{
  "n_layer": 11,
  "d_model": 512,
  "n_head": 8,
  "n_kv_head": 8,
  "head_dim": 64,
  "d_mlp": 2048,
  "vocab_size": 32000,
  "activation": "geglu",
  "norm": "rmsnorm",
  "norm_place": "peri",
  "norm_eps": 1e-06,
  "positions": "rope",
  "rope_base": 10000.0,
  "rope_fraction": 1.0,
  "qk_norm": false,
  "attn_scale": 0.125,
  "bias": "none",
  "tie_embeddings": true,
  "parallel_block": false,
  "extras": ["capped logits"],
  "init": "trunc",
  "init_std_qkv": 0.0256,
  "init_std_o": 0.00546,
  "init_std_up": 0.0256,
  "init_std_down": 0.00546,
  "optimizer": "adamw",
  "lr": 0.000996,
  "beta1": 0.9,
  "beta2": 0.99,
  "weight_decay": 0.16,
  "lr_head": 0.0163,
  "grad_clip": 0.5,
  "warmup_steps": 452,
  "schedule": "wsd",
  "decay_fraction": 0.914,
  "decay_shape": "linear",
  "final_lr_fraction": 0.0,
  "batch_tokens": 262144,
  "seq_len": 1024,
  "doc_mask": false,
  "train_tokens": 1047000000,
  "steps": 3994,
  "dataset": "wikipedia_en"
}
MLP neurons of a small language model. Each row is named by its layer, matrix (gate and up: input weights) and neuron, and shows model dimensions 240-335. Each number is 128 + 24 x the weight over its row's rms, rounded and kept within 0 to 255. Numbers have three digits each. A neuron's up and down rows have the sign that makes its largest values positive.
After each neuron's rows, "fires on" lists the tokens most often at its 100 highest values on Wikipedia text that the model never trained on.

L7.gate2030:166114139096149135115110090119132119098163093130120117155148090135108149168151099116165120138144107131123105132094128128092112102121108122102116096153113125123160098084146117131106147082107112156126127120123127126096142156076106082150138093132150137158140119126160132153136175136144095149
L7.up2030:148155136171126143111107162160134140150133155107163097121170125142107112134137187137128124115129103135145140129123144052153157153163140120170106089107131149145136158085104081143183164117123093134125142114143119115158092144056156101142137106135111153145113116125112156102097142110153153095
fires on: "-", "t", "–", " New"

L7.gate496:111179129083126111102078133079155154148184104122129115123133087113086087132111102109157108104116116100139133098158121108111116135130079127112117156143137135167072131142126125133113106141081146145169134063139145084075171107143092110112129099148124147136148126134077140138131100109127156127
L7.up496:139112115142135136141120126116183174123117126113170179155147090129111131128108132126139136089121140141124152149092175106157166119152144154179105147125120119163114142109140115166137094180145141170099148126098124110137161150151128116115135127147157139125138140123136149139152088131141086138
fires on: " |", " result", " 0"

L6.gate689:137125114116113140153118102081095117140154137102068138096101095130141162120149121129147142124110139140179117123162114116119089107136111135135163073135113149156146183142090142142134175133138101162130154077111114150135119111113080123155098155133132151161161122138133154098133121136102154095
L6.up689:133130105107111139123108135120159127132162101119105098164117110151120130134132144086134151134151194109171118092091098124117154160120160135104115140139118125123143135130131142184148127126149149121102132165118100149128138128075123161145133116136119126090131099133140103162173147102098137100
fires on: "'", ".", ";"

L6.gate972:086119142142132130149124131125099135119106135153148122141157076121133100152158151145133133187117122110136149163147125133133149155107113158086102093151104114153116152144145141081132140154117115191108146160097144125135111160136130152107170114093134163126098114127144116181100142091156142115
L6.up972:151131135154145154130119111116098147102123145070117182100118155118099149144137140123131134124148154140110122157136155115155109105136198159137122108109108154123111108160161174179102117151165118118143125111131103151166115076145181126131106132081115129116098130149132150163112104152148111149
fires on: " as", " |", " –", ":"

L6.gate1134:113154146129190129130126130129061146092081134119152107151074169101126079160107148126147152186116151123100096125133113123179119129128126182177109101069097112157146094172149113097085139120140089190134103149156161131135111120145161139115145120124129138125111152108115127138152125131129123118
L6.up1134:124132117157142130140114138150138110107146135100127110111131139140139141094133110136104066133099119118125126135121092087160112104123126146145077088164121102072069138127114115133151151164144142141118097135133131107123118106144131117123135137159083121143089115132112156143148119137121114139
fires on: ":", " took", "===", "On", " on"

L7.gate689:170129144098165138147133136105141126114117152158121097163100125109147113113131094100117111124102108103112133117180114142151127138139122135109149106152104071148079110149086151116147129137097100130106123140124136148057123120152163116103121094135148150163127155092110145172153177138109116122
L7.up689:168151139136138148096103111087109152111122128060144136154101143114130095142101221119186138167148101150109108116118115101129129121102163157124128106154120151159129128138158139106150126134087140093170124100198129089154155135129116110117162075135106114123133090109123144194125120083140162118
fires on: " |", "N", " Label", ";", ")"

L6.gate1324:109159155137156134138144106100099126146119096143163102146138065112165155123092130123110132144177157110121140105159113103124093137130153191158137124145136143156112144129124114149137130136156149120176146094134082118081172150148135100130142153129126153114149105116103117169133089127101104142
L6.up1324:143123134153122165156117084116117099136128120117120135105143093120103144154185091130125107095141129210116115174125096123114158132099111144161106146124086093150155148105141105162131123143137155109140113068147072116108164122141104191112088116134155141108124127139085125142119126115106147159
fires on: " to", " by", "|", "→", "Incumbent", " |"

L7.gate64:110141127184123121190106129118140130165094127126150136161138077125108127117108172170147085154108151132138080105166081101147127163132110128136159148132095138102140108153120103102134120153127152118120143109124114092149182147106116115138096122136127141149128122147148122158139115171116137144
L7.up64:128131106159127109134128125181160139141125130169135135123125172121160112128121129142132122138106128141107127138159113107102208157122102123111131118153131134143119155150093161142164135106170159159136123138164095111141118098165099085132156075144168131150116161157103122120121141121144140167
fires on: ",", " and", " States", " |", " Ireland", " Votes"

L6.gate668:117136144103112172109135118098140146172121147158123111104144108106114130114085162115087147138143178135103130079087094074093179148131114119130114117136112125115121126155127120150138168122071079108107119107128111123140148129135129148132126136123134163136141111098142115093134156137100110117
L6.up668:108102092159126115131144147140111092122109086120167122135156100119151109195086142158103137113091117134107175120148073127121103156130131167138142136112098143154105145092109099160145151105085126099126120102126150116108111136133149096143126084104135121077149111120126105149120073144148124094
fires on: ",", " Moore", " N", " Swa", " signed", "ott"

L6.gate958:120108132125153172145118156161098146126141135104128123134158136134157092103127122166122141164126111104103120096183155150119131116102185181155119152139096129128100142159127115115113100145122123131119129123115138147119117156168138147098141139121124109106135118118120112143107164125136143106
L6.up958:105126092124160130131064091145129138115078130116138161125112141110167117126161101100100151108105129144167118163139116152141106153143157173120099149101123116154104128116117130119130102153107141140102120112190135150116122149147159129150121118087083171100132122072167178169133154088170118079
fires on: " |", " –"

L6.gate1196:124131144135174173135135135123122159117122120121126132171134123090134145126103081142114108129126137095111116128107128103152114142080104089137078101111142148172163136150131160112101125090111156130137124165166095145115125095155099136116167120109124167117160160100123102141126141120159165097
L6.up1196:130108111167107154131091159107135187127163127167136109158125126146103134113128135166099151140131133098107147077160110158153098147119125156108124180168169172152125152171121136118155101116152133103172170126127127083142100123125117149113107105151152143096144086137097134082137151143103119133
fires on: ";", " |", " ", " and", ":", "\n"

L6.gate964:127101114117120108136058083133119155146107156151148133175122098124145107145121148137142143136158120106151107119141080152136112155188101168091137122140104158156104125123117111153126109087166083096117153145124145120120153122162165093131159089130104151080174108140152071127143137113114110074
L6.up964:121064123106106112129114087138125137110096153114117134132122097149095113158091141135126129109133111118157148089155110132140127109162101102111151156173118162135147116107103118164168164129139115114109141135137125127128136182126139113136149124155124123146078082153137132129117077131115116093
fires on: ","

L6.gate945:118109148126175119120091184095148105120177084100171152145140116122143112154112142142146131160125148137137155134084180154145106113124064106087131151100152131120100116105090098137110155139116134180130092134124076172133143122100107088151116133117118137159109123141107116176113133081114118143
L6.up945:165166115096140103106094167123127139124101154131142116136072143095116112107125125163120102147125138103068118174154161149102099124127109151136101137117135153113100102105139133112129141105124158081132138135159160108147086160108152116122153079153132139148121144144145137103099151132129150145
fires on: " and", ","

L7.gate616:120118112116139137129125115127137121154138111128159146142154104114124128085089098081180115160140136123131119135143109145114145153106116169138094142120135113134113129113133123134134113152088144133118154178101131106123168135080129088162110134120144117100119105125137132135160112166136062126
L7.up616:168106112125124122126106150064095109135128118105144168145087135122147053136129131136160138156118164117127137156130147151087109121088123118142111148097147128121130155139137150168125135151152138133094080157128114158118124153102151125130087174142141112135082125127122097090147129097146142175
fires on: ",", " $", "-", " 2", " at", " ("

L6.gate2039:168105093153103109114125103135103123141123116131120146162129129140172127120128139159163105143160130138137119106174141113125156176170132131136120114136157137137138145132110113121168132140118129122118169056136105118109106147102120159090131100131149209188106166117086106102142142140129152098
L6.up2039:093144104152110168147132111108150136165113086153130156171162121142119110144144137140114103115123103138100107122145104138169133111140095140138146143132115112155119126114115157143171105090135165099143107116137136100140148113125174140157195143126147139084119142156139122132163119088160145137
fires on: " and", ",", " Label", "loan"

L6.gate1757:140143157094134145103092115125113112123141114135136131174158097102113118141128138156126128149132103080138083113104132104136138137128106120131074153113170143140088085126103136136134137140132128125111139104107184133103172109091138128104138121117117106080139106114148153136125174118107085072
L6.up1757:108110100100144089142104133115179097108126114155144128093155101149127115136117159131118098135097166112091126135115158083105130100081109133133118148137128158123124127078109119104102179122128093100105069101132112139114149145105139142153136129151128120130094113148127119147139135110116096102
fires on: " for", " to", " of", " being", " on", " with"

L6.gate592:158103144126082130128072151100095111115126128137136086197124140120152080165104152141084158090123115144099155168166138110138156112132117142167145092092111153100129136142100104117131128139099128149108141147130098138118132129098159164136086122124075155104102122142141079091109118111126108114
L6.up592:120091170123093151147143131102103175119138108088133106155158118106129126104140109108103156133172135134140116115101105146135104159120154085129138114130118136122112115101129179176092139155148129145125124149129141118103123092083093089124085093153144124124127082127135083116138149113096135153
fires on: " and", "s", "al", " or", " Teng", " Games"

L6.gate476:091153126156150133140125138119119146097101145151115126153154153087138105097129151097166109141120097133131107125124109097131090117128149149131121116124107131113118131148112162139087158106115121183124156094132137130126101113146080122105156104106116119135132099121123155111131124130121110143
L6.up476:089118159147163132137164148157120113130149153152156165125147134147114108089145126113119107114116127158127120083126098119113135128153157109147133202158125150092108122132141160149130120123120094136116082134112191134148151161162143119109141112148112084041132123115144175167096126159133099136
fires on: "a", " local", " League", " Humber", " Honda"

L6.gate1922:106134093171162119140125160159134170132099159150121133118171133109119165126126109144149117193142159087105083149149135080152130123123063094128164130143081128085138137126060105087127162096144139157094166135184095115151146080130152120116110108090142151137128147125072146158115111113165151115
L6.up1922:085094112119105176159135127110130113114102129137159105102122135111160109124162100129123118131126133122167109132128087082167107094140117139134175117143124116125124130139133123123109159100131143147141174149124143138124106160110152102132141105106101181141132114147101115136171129130136125130
fires on: ",", " USA", " IF"

L6.gate2013:134143142077125129096131130113124152144138129144107103130117112083138110145158129104139110133138077156130136146113123134160174137134138150108073106137114166110119104141143142182161123123130137146151149157104138126086164099099130086138140148119114095119150097134128097117130131129162052111
L6.up2013:129123158117142125104112094147087124132122153161104111103119133144100106105113136105109096089117142143160151079115078096093093116119134115129130150170121146131093108192154118162157120121076140109133177083136197153096142048139137122133100146153141138151109100145130140155148089148103123130
fires on: " that", ","

L7.gate471:148114098108110107081120122101105137126095160108131145176102109149183157134117147137130126115118174072162110136159145101140153111111109168130127098168132121158099112129142081101128139130081105174131137101137134142144123166138149137163103117083146107165155121156126164132136095132101100126
L7.up471:176109154166111114103119106084099125152132152109148120118162179115121085112106136126117165143125181111151124129141109144137142180125117135128139122093162107128093141119104152134172101099120112105144135090181126160098123091101133136113079140115123097109137133156167132088183164113108159125
fires on: "'", " ("

L7.gate409:113114150116142146142145117113094138138117122137131126140125122102121161149107122128128150154157138150093114132115134119121119144097119167111131105171120147151108133145105135122097076142123128140122137176111113138062151148103153173122102125115120140155152138128114106164135163104117131109
L7.up409:168140123166114131106130127123144134135108120090161166110137120146151114113116159100132096124136114142136100127138114153132139121055123177124088146120114129115142128094130110137107110128143105110122099087107134111131119147119142105134130110157153159129105111084111122174052123130129109108
fires on: ",", " and", "al", " "

L7.gate732:135173112129138114101130135117129182132122122112162136152131117109139158119155144137170148112121109126119155158106129179134119107161092115158110171118143181137164162132187120136088099115140090145164177115093122116095120099117134113141113101091080118119132120144111125124143118163115138113
L7.up732:098154129143097121107155110174138112172093132125102101114134080130138147119105122142168134140119096115142121123076126122148131110111121165194120119130117127138132136161154132091105122101132117100114149140141105149168154168150160176128148127078106164151172128104142131119088113109102093179
fires on: ",", "),", "\",", "s"

L7.gate592:088132118142133141104114150100115179132091114153177103138124082143115086187117142164118144143161121123154101115148138151112137121167146150113122114111052134122145123114152137064147134122122092132122151124105133134149114167145149121112160106152143168111091100117139125154091133117128136150
L7.up592:102144163131144110114112131103118105069106124150158127130101090155127136145148114111140128187124128182126146120150111105117147115163122161086137150170148156116129089143124128147141176115115113139160091142127098127094141150150063123132133143136123071169152109114163100123144129118083134078
fires on: ",", " New", " Angeles", " London", " Massachusetts", " York"

L7.gate283:157157114170155147127086179157104121092114128141192103109133149088164121128122140127089165153124097103134175165134114133119148135128103170148126151066115133153128153144128103141117140112116107096154105151104103131096129113120140127159117110095073145124153135124083161114140169127147175132
L7.up283:102132158086099125116122160136086112143107151105121120138157122123137163116112094115126130162172132092101126168122126101113146069168106171144124138141087100152109128118152121098119144144147149121111072084137135147118117146130153121109144141137119141105114135135101118100142110096123101125
fires on: " on", ":", " 9", " 8", " 1", " 5"

L6.gate795:117175105148130141149139128127137146134053137136116096166148136094127119123085164149100156161160141136152103092074099120167140130108126146141141120123137121146103172114120116119158114131121125125123137133150120123137148129141144096117166109120171172102160109125115134118101115101121141137
L6.up795:117136148102169108115102132132129130114156129121130145121143124135127129173133096093112144158100125122134155106150158087090132123163147102115157143162189109116160120136107131127131082088130061156119131135103151170102093112097168127145143158095118099142111156100140142096108149105151158107
fires on: "-", " team", "'", " and", " Team"

L6.gate1985:143147136095140107137116128111139119107081139158124136147114093149114138128126161134126146142160091085150113117132158139124081120205174182144144091129105136129148040125116132095101154148103150157114119138106094107147152160143161109133151153118090146164144136130128140147100126114152125104
L6.up1985:114111126115144132108106140091139128132135108157131128103156141154095120143142141120152143162139143097189111108179100085130131103077146164108170146159114159128136127159156137098067176092150131163095114125133120141139122164080115127144126153103122146121176099161132146143161107121137120121
fires on: " and", " or", ",", " She"

L6.gate1675:151154127134137172161090155096121123151141067116117147147144130063121133162098105169109162100116124117102147119114124134152144109106136149119111093111144183127126110132116150102124124110122119125134171155112103126135123059127110163153123153052118162138180145094138110122123145070143125129
L6.up1675:143125151185103126153124160084107130127164124127142138133111104147133126164144093127162139074099147101122128166115133131159126112117157169125161127101171097159137122124110146169162108143099107141106174124117111152150130107078168141102118146143129143092142189102159113117173100110142135123
fires on: "'", "s", "es", "man", " |"

L6.gate1062:119132117116121160096103133136136125103082133131149082151090082120112099134121183104134157131129127100176094107126100092125143124070114116136139135105135191181167107171153130127110150144098127136111153129094127174082185141125098130132124102109147110096127142115131142100093135118125126121
L6.up1062:119115132141133147154139137098150109147112105136152078123126113165088131113135133103103121117103155158124137163173101097121133133057137106142179133094119142155109160122136123105142145151112093090150114128146122162096136101142111149111115139154131156093115172125143092098123132103126159165
fires on: " in", " as", ",", " with", " and", " for"

L7.gate1334:126125130151099134110109106041134130113116113147131134184104108116117128162110113160132159121100137123116088106150107186143150126143165150104119131148138087158111114164087149132151139117123104132124195151168157128111147127126101122077130165098146168128157132047117157148144125109146071111
L7.up1334:161117157103141105134104121104157106106143157127115114138121111085142115163097136128105122139129086137086144114167113171142142130106122119127137116108135120138084116168155123152120157148134155145169113098150146115123140103123136124142152172100113153147155129162113136179150150084112140122
fires on: "N", " |", " m", "-"

L6.gate542:190143115113155109100135095125118199127142134137144149130087106098148125160113136127101158101152152100127110129128163121124126142126149180176132165118136125138078141157179150160138137124126120150140153145132126101113172135103134158155115141144162114167095101077135094072129105050153145129
L6.up542:100072112138134142112156139133150089115151105136127148142152111141158097109167128143141101120141122114148086105099128095155113114112099147110138143142125166100114130121133169134119114120109107120133109088123163074153101124146096133076099126161194170111098112133105116120105130127169157101
fires on: " 1", " 2", " 13", " 19"

L7.gate432:178128123128127158109133139135128152145147119122124123132114117132151121148105119119132136169165127100098112128103094111173158133136120127099114073152128103097107148120103111128095132089112095123158126159129113139118102172123106143106128097111164164160136150129078131135099123139132110107
L7.up432:119095137128104125186121119100107092138107108106116126091170147113121112124192153131136137091163118137110143147116101178196080161126078160110087113134159123153121152182155097147135176156130101111128181168104137105133131096111132133128114103134144112161126143140115157140130148122143136131
fires on: "ed", " of", "ped", "ular"

L7.gate291:154133107135117145188143150158086125166142124131118082155156154099147121150103145111163175106120100092101135149107121152137175115137118142104087139148137136106166144133133131104142147142149111120117143124102107185078110107100155126114113138092143095146160164134115081112117111113129137110
L7.up291:145137110095152060127150132186123124106137122129105133186090129138090152139146175105080139090104122115154112102130122128168158157110066100122113133134151149099108106138101112116089139135151096153115164112132096120138105113097160146156131132116133087129156090115157122113149145106182135108
fires on: "s", "est", " of"

L7.gate1051:167179137124141123150122152105151165137112115149115132116101107101137141110123092118113176110134099128141131090111122117183135161109115123155155103144140134150068111137123140143125129081150027143158168179120129107135127118132105142068147149103139147080136120096141160112132084121086136148
L7.up1051:171122121108103107129125149125138146135137116144093118150088109152128136116151072140112112082130147116135105080119166116127118129144130170134131105152144108177102148072101140148137136083116115112103145143113145140131132106125140109103104134144138152159092112147166138134120108115113190139
fires on: "'", " and", " April", " |", "ing", " September"

L6.gate1823:134128102095091147121087103128090100098143134105134131113131108112128128093161079147130152101141158120141111089151096130135140127138106144108070125126162133132137127162103161105091144115126101123126154096129103180137159083097136130128119118094130126137119133148145165117082136118146109097
L6.up1823:151144113144111096131138105076115144077123116107122166095117136163117098142107113132125122125094142125122121142145136083138127071124143127132137138150163124090119165109134095154127105131165104133129140116085066163149128135098096153117065133080139134149140142118119138100144112113125135123
fires on: ".", " and", "e", "a", "al", ","

L6.gate1087:141135119136129137127135098101090095127105109121164124136170098119159118151164139109174122125146127094122123077136157165126139144134103117137141115150137115081120150132163154162148148156138141103126128100121157161068141116121132154128140107109114147110129117166112087081129146133109143120
L6.up1087:097109149169112133160117124139119114102118137088104153142119148128143134121127131139072134086114132095130137137194151135111126130126134112173142154126144156150160109130114139134064108156106102132124116154128127154082134126101117148109180102116116104096160149142150159119132133151121123093
fires on: " in", ",", " of", " for"

L6.gate141:111124116156136163144075157136115166112097180169108120106139091119131146130094102108136147158184141113084100118153102090164096108120144179107168127124116136128128098131130134113121109112125155180099137110155131116135175095169134110144147121106170139137141168159114119114141132149070082119
L6.up141:116106112174075155120084123102160136116116079133114067114151142128084132107123118153151146129135109143134154116140132149144150136106125163132170176148120157122151128129129114121131148129131186166097132121117104097108160108149091112118095124100131127113109141117137142111123128106135102116
fires on: " |", "1970"

L7.gate123:090147164099148192148167143134161133120102143110108121144111175120097136133078143133155117094158101155099153128121078117150098116110102128138125116117145128108182112130143154107124111130140110119128148154162119112122126079160150147112137098100121173134157140140119115094126158141098148122
L7.up123:151103145148118118118097161148120126145097086116156131129159159129127162150127140171117123103134071112106178108130065163141121146092121158125126094079103132101126110146161081154121142164132122086129175142095150162086136131096065146119137122106112122126116131165081140133142086126110135117
fires on: " |", " to", " of"

L6.gate259:115127142126121154122132159110111139089159118131137109117155124137103127141132122138105132144138162125144115102155107111149082102140096174101101090157100121127117110102124103143133152155126120129133093184117122127118153112132124112092097169107142170126146132168083127101119139124103127153
L6.up259:128162118157114141127167090126144099154109116085123097140139099164114111121119122132131120110144126152168151154122081115149122150060160156171120140130110143149143164093102093123188117088127135092167120107120155106108107111152136113133148159101165119109087099148109148100113130108132137114
fires on: "-", "'", "–", "}", "/", " 0"

L6.gate1057:089118130125143141132074136128105106098139145114167117165143096136167109118114127153199110149138124053119130095140105126157097110128153130103123119161118152148113085108131116102106098143098106147087139127117084141091102119135147100182126130139129120103128174138108107130108143111102092076
L6.up1057:111107171120136058096081119119119116092109139115166120126123113144139109123142171151163100114143117125141118135116129116177118132125120153116132110148079115154084122154098118104122135125154126115099115139139133122120121116102103115111137131098123107072105146132195136135077154139050128085
fires on: ","

L6.gate398:134103155133124118158092141144106160166156097132104109151153118131117174116141179129106147127095122141081119149120122121140134163158157125171112134172152117143121132142093137071132095109109099103101162123121113133121139158119148151099135126139136100123172151092119122130111151137119101107
L6.up398:119137107140106100130166143090117113124151095104127134126158071126188112130114153091117118083174155125119147125138108145153103130143116108127102106119167164122080122101107165145108136129145094160152115116132107109118118124100125155160092165130118110111173159117113121164120140115136154119
fires on: "s", " |", "ing", "ed", "e"

L6.gate769:069146120085131164165092148093118154128131155154137103118121102079121154123137124136141125114154134105134135114126122122188120170126088130119103114132116083151131088161129181129164168111137139135145149141096147112099119092131127131085152105109106147088148136134105150095151138100138094141
L6.up769:183120130165165141142113167115131133116130136121141152120103093135134163126127120113124101094165144114089163157169102104147132141161150112087079097127135127161122115108121150191180151177107119141152135101122153129158129131097092087085205136122106119112087072132170141125145131120116159129
fires on: " |", "|", " Dis", " (", "—", " dis"

L6.gate37:104110103121098160141118169133107157079104117173117107140142128085129140131137130152111115111080120067134107147150127100140088136167134136091104153151149107147132060096143136119124108126119125155106151097134146160127157107121143152145094148194128143165097119133130105097120156135114137170
L6.up37:119146139147091170112098154113148080125106133130152116090133159135126105101139118145123120151156127100135098107137127105148114131107151148082134130130140097087082139091100094099122103140130139149110110129088119154089133129152128163143117122141147166104119116176110158090148156099082100134
fires on: " m", "m", " G", ",", " by"

L6.gate319:127114170123131163099114123120094143115137122165091113128123116103104106156076098152110128138169105114127125122136173141126128167130126139113148103133092113138139103092133125112105130154151146130096134124100138112101101129134124163108150129176136116122132158137141141140076155148098141107
L6.up319:123116132135082145135074129147155127120104150148119091102146137112105115117116090138143137108137164135144086116145115131157172141100123087085165138153136109116133131122089104106175125144161160171098158133090156140122103175107141146172130170134094144124145137096130150127130143188154094095
fires on: " m", " |", " E"

L7.gate1911:098129116141116160085139121194167147117122124097120099149128194106109134129076116158162145085133076095119140118133093168141115166145145138138108111125109116112123123084080146144149100121133116147140141137085082140151123115101108123125115091132118120132158173121103144159098127128162123128
L7.up1911:114085136097122131114129143122110111140143116113124121100127097163136165181145155103100127084120113100189157114139147128117169126116106154141119100098135140119129119144132162156120143121115121155093105139119153111126098172140135125131132119126153098088165126148105084170173143089173145122
fires on: "s", "ing"

L7.gate124:186105072113164099147140169155117154152151136161187147107122101147174119137181193119156126126149131097173112137127119060159131142132117133109161154155161152100116104147150106124140148171146122125147108152101121112135169109133146146153095098086141155139113147104153098159133116093088160086
L7.up124:122130103133105156155114118151132142106074143115093139127097122122131124130130092131108073145144150169125129120151132142096106150131131158137140113098117151155095124111137145109094088132135085096138138140096139147151148097100107124145133138118149153114120138128123121095122161100139136114
fires on: " 1", " one", " 2", " 12", " 13"

L6.gate1333:112113119097148116082104121130109111126129151120156123118135056099114133154074176087144133174123131109139122110149138124142071112131125135099111129091114140160097093167120127104132120152124133163116100158167143129099151111135105117086144151096123130132134072163126155139141150107112088137
L6.up1333:105114135129106114125120182046118225114094152127134128187134144108138115118148158114154129120142143103113153132128164148165116127150134122162111085159154106118128114152118133129161127129098106110082141171115067118135092158149122138157145110160154118101130135129122123098130103117127116118
fires on: " |", "|"

L6.gate412:124156133116154163136081145097069138136114158127116098124117172123104129157122128131151130162125121071129088097136103146135103148121141143125157109141136116130127144151147162112138218130127093120185154180176085080123118127149143134122102125158156174114158107133145114176121111082098126131
L6.up412:101124126114107166149090147174114124084111120078102101155085104145102159133146136195130144133160091136108161115131119119127088138115116160106086135179131149172106110117162099116120155127139136111096176118134112173124120123145123148137107142173116083118135135125139096112151098167121137098
fires on: " |", "LL"

L7.gate1370:149108076131104204144090110153137132089146124153143119144088124075142141111122103131177140120127137107140155121089119122148157113129120180076132084132119120087122171159134102124137145133134152126124150141127062158136132121128121154119162097138113140074179145098119142123110117142153096129
L7.up1370:133128109138121171152136121115113133120115124084081152169150121122113110109136096174134125130151159144147125143115104141095081128092139144119140117158147127140092161147072107120144061118156150095150102145162113135123100098115133133138120130142131158155141118106108127133174155142129125166
fires on: ",", "o", "a", "no", "i", "ova"

L7.gate230:129143162146133143157102085108120132147159136111151119125151142033141127113109155151137159128134146109134124159116112118144118133131104107085120133137102139153104152115066114087122101105149171130126164105148131119101158062111110144109158103075157168105127131147118129118141113136152085113
L7.up230:111156116109155169129110103127159132114088085131163154154141113106149088116096152161111137166169170141123168129124181115110134096144127125129122163127141171087099128099172088099134121099167112156115161120146105152089169074103104136102137116122154115118168141113134101102170139113122135159
fires on: ",", " |"

L7.gate1078:133135151148154131096121124163153133145072140147096142121120139097122114129122149158127112139124108093121129132135164095127100171140114089098098157111111111093129147130114175115099102182107155118107137140163144119173151094118127045146147170134115119128111173125107141127089101123124108101
L7.up1078:149106125145119119134142124138113107123120126102108079153156120105141109126118102134149151128149152099154142148137126139134141069095139126106147120142100132130106126124167075094140128124164140133100141114118107152124160146104124144124134119124109144127127117121124158134134143102099130107
fires on: ",", " and", " or"

L6.gate1400:132135119139146153107112132109127139145138067142150130139141074127122158148130155139137117137116132119150104138087164137129116152097157149120118125111129157160154124090121124154106114120116150160141155117139107165106116163131100160132121128095076125151154072145080161151137138115097136143
L6.up1400:132138144112116133114125111143131128097105126127138120135108115133163122091125097098160123133141138111117097100131181137159166102118128148148098147116102112191090155119090129134095122074099104141156132140154149158158145175173190114149131124161101119104134146065156143149129129146090118114
fires on: ",", ":", " and", "s"

L6.gate1035:117140135167168130123107083107106124095136150130099113144109098122155123120142119126128129136125104125173133107122102136141093175108168134094115124162137147120136130132110114104109155106138127140066143144127113140114127153140133063104169128141101160135090143102134131174119161123132136122
L6.up1035:103126121162103140182151092110135105138088168130113123123104100130100141104147167094121110144098171146088109144117119090113114134148142101127158103145123139110130135124122167107171154108156136130128136150104154107114138166132149089156093121167127118130040162101133112143112124118081086114
fires on: " |", ",", ":"

L7.gate1457:109141167130111139172160098075120145139129099121102126146120123075116118140101106119125121140113107164133108132106104135147163131123134132140131102134104192111087162081090094140125179169081146119124156143107116099154136196131118130120092101102110137153138137124105063125125132132153121136
L7.up1457:091126147112111124151177114142159117163165104093124147162183132179120140100132064125132149094083144145160127090070120159164080125140120146131096144133131134117138134137115126165167121125143141103118185132184125100122103095098136159136151117108113134096140128167154113138167113146090160138
fires on: "s", "o", " Company", "E", "es", " cluster"

L6.gate1665:137122152100111135152098126084122068140115085092149083170164099091105068135153138141117191135071143119162137124129124139132089120152121124146120143094123147118186125196106144111139121144162089131147182152122096122158104129140136130119124124107113143122170094101126113123119087130152152114
L6.up1665:165117124141119107118094066134078136074141125109156173114097141116112127101105163140060135126151163139154099135132122104107157111156131143147156153123145117139116147132123128121136132143139131142165184109146138118150116123125158124111137142152105141131069106121170162144112111135128099128
fires on: ".", " |", " –", "):", "}", " -"

L6.gate817:143141143147171150097120159170086113161140113160151138150127080105132116124072156190162116087159174091121132107112170083147143142137119114120144118113157127154120141187117149067125104111171123137122192104149093143085131082156080131091096112113126154108096133140083115144156150128115143116
L6.up817:141105122125106152141102130120123124131085148135114193143124149110116148142122110106140129156144122129074111111115123161150114138134115133146140184138130138118120135151081138098175077138177216150103149128127143153153122099137164111127172142127156153135116140157123110082149146096106129175
fires on: ",", " and", " |"

L6.gate1693:117093140116116186151108153087168135143107113188154114146149124105115132120128123138147136149133124134098139122129115126133101148134131092101101148157118138134129090096108109122136144123123162160089146142141119146147131114109167125150160097140134132145159136166152130161112127130125114092
L6.up1693:122091128113135105169107105148134124143132123125117119132125123139113102137067142083153139178121154116125149144127116104093163087125130103129105118138103142176106163116140088162113140083091090130141088162112124141142151130097141135136145153116162094148068128139112105152119119201150136151
fires on: " as", " with", "After", " for", " after"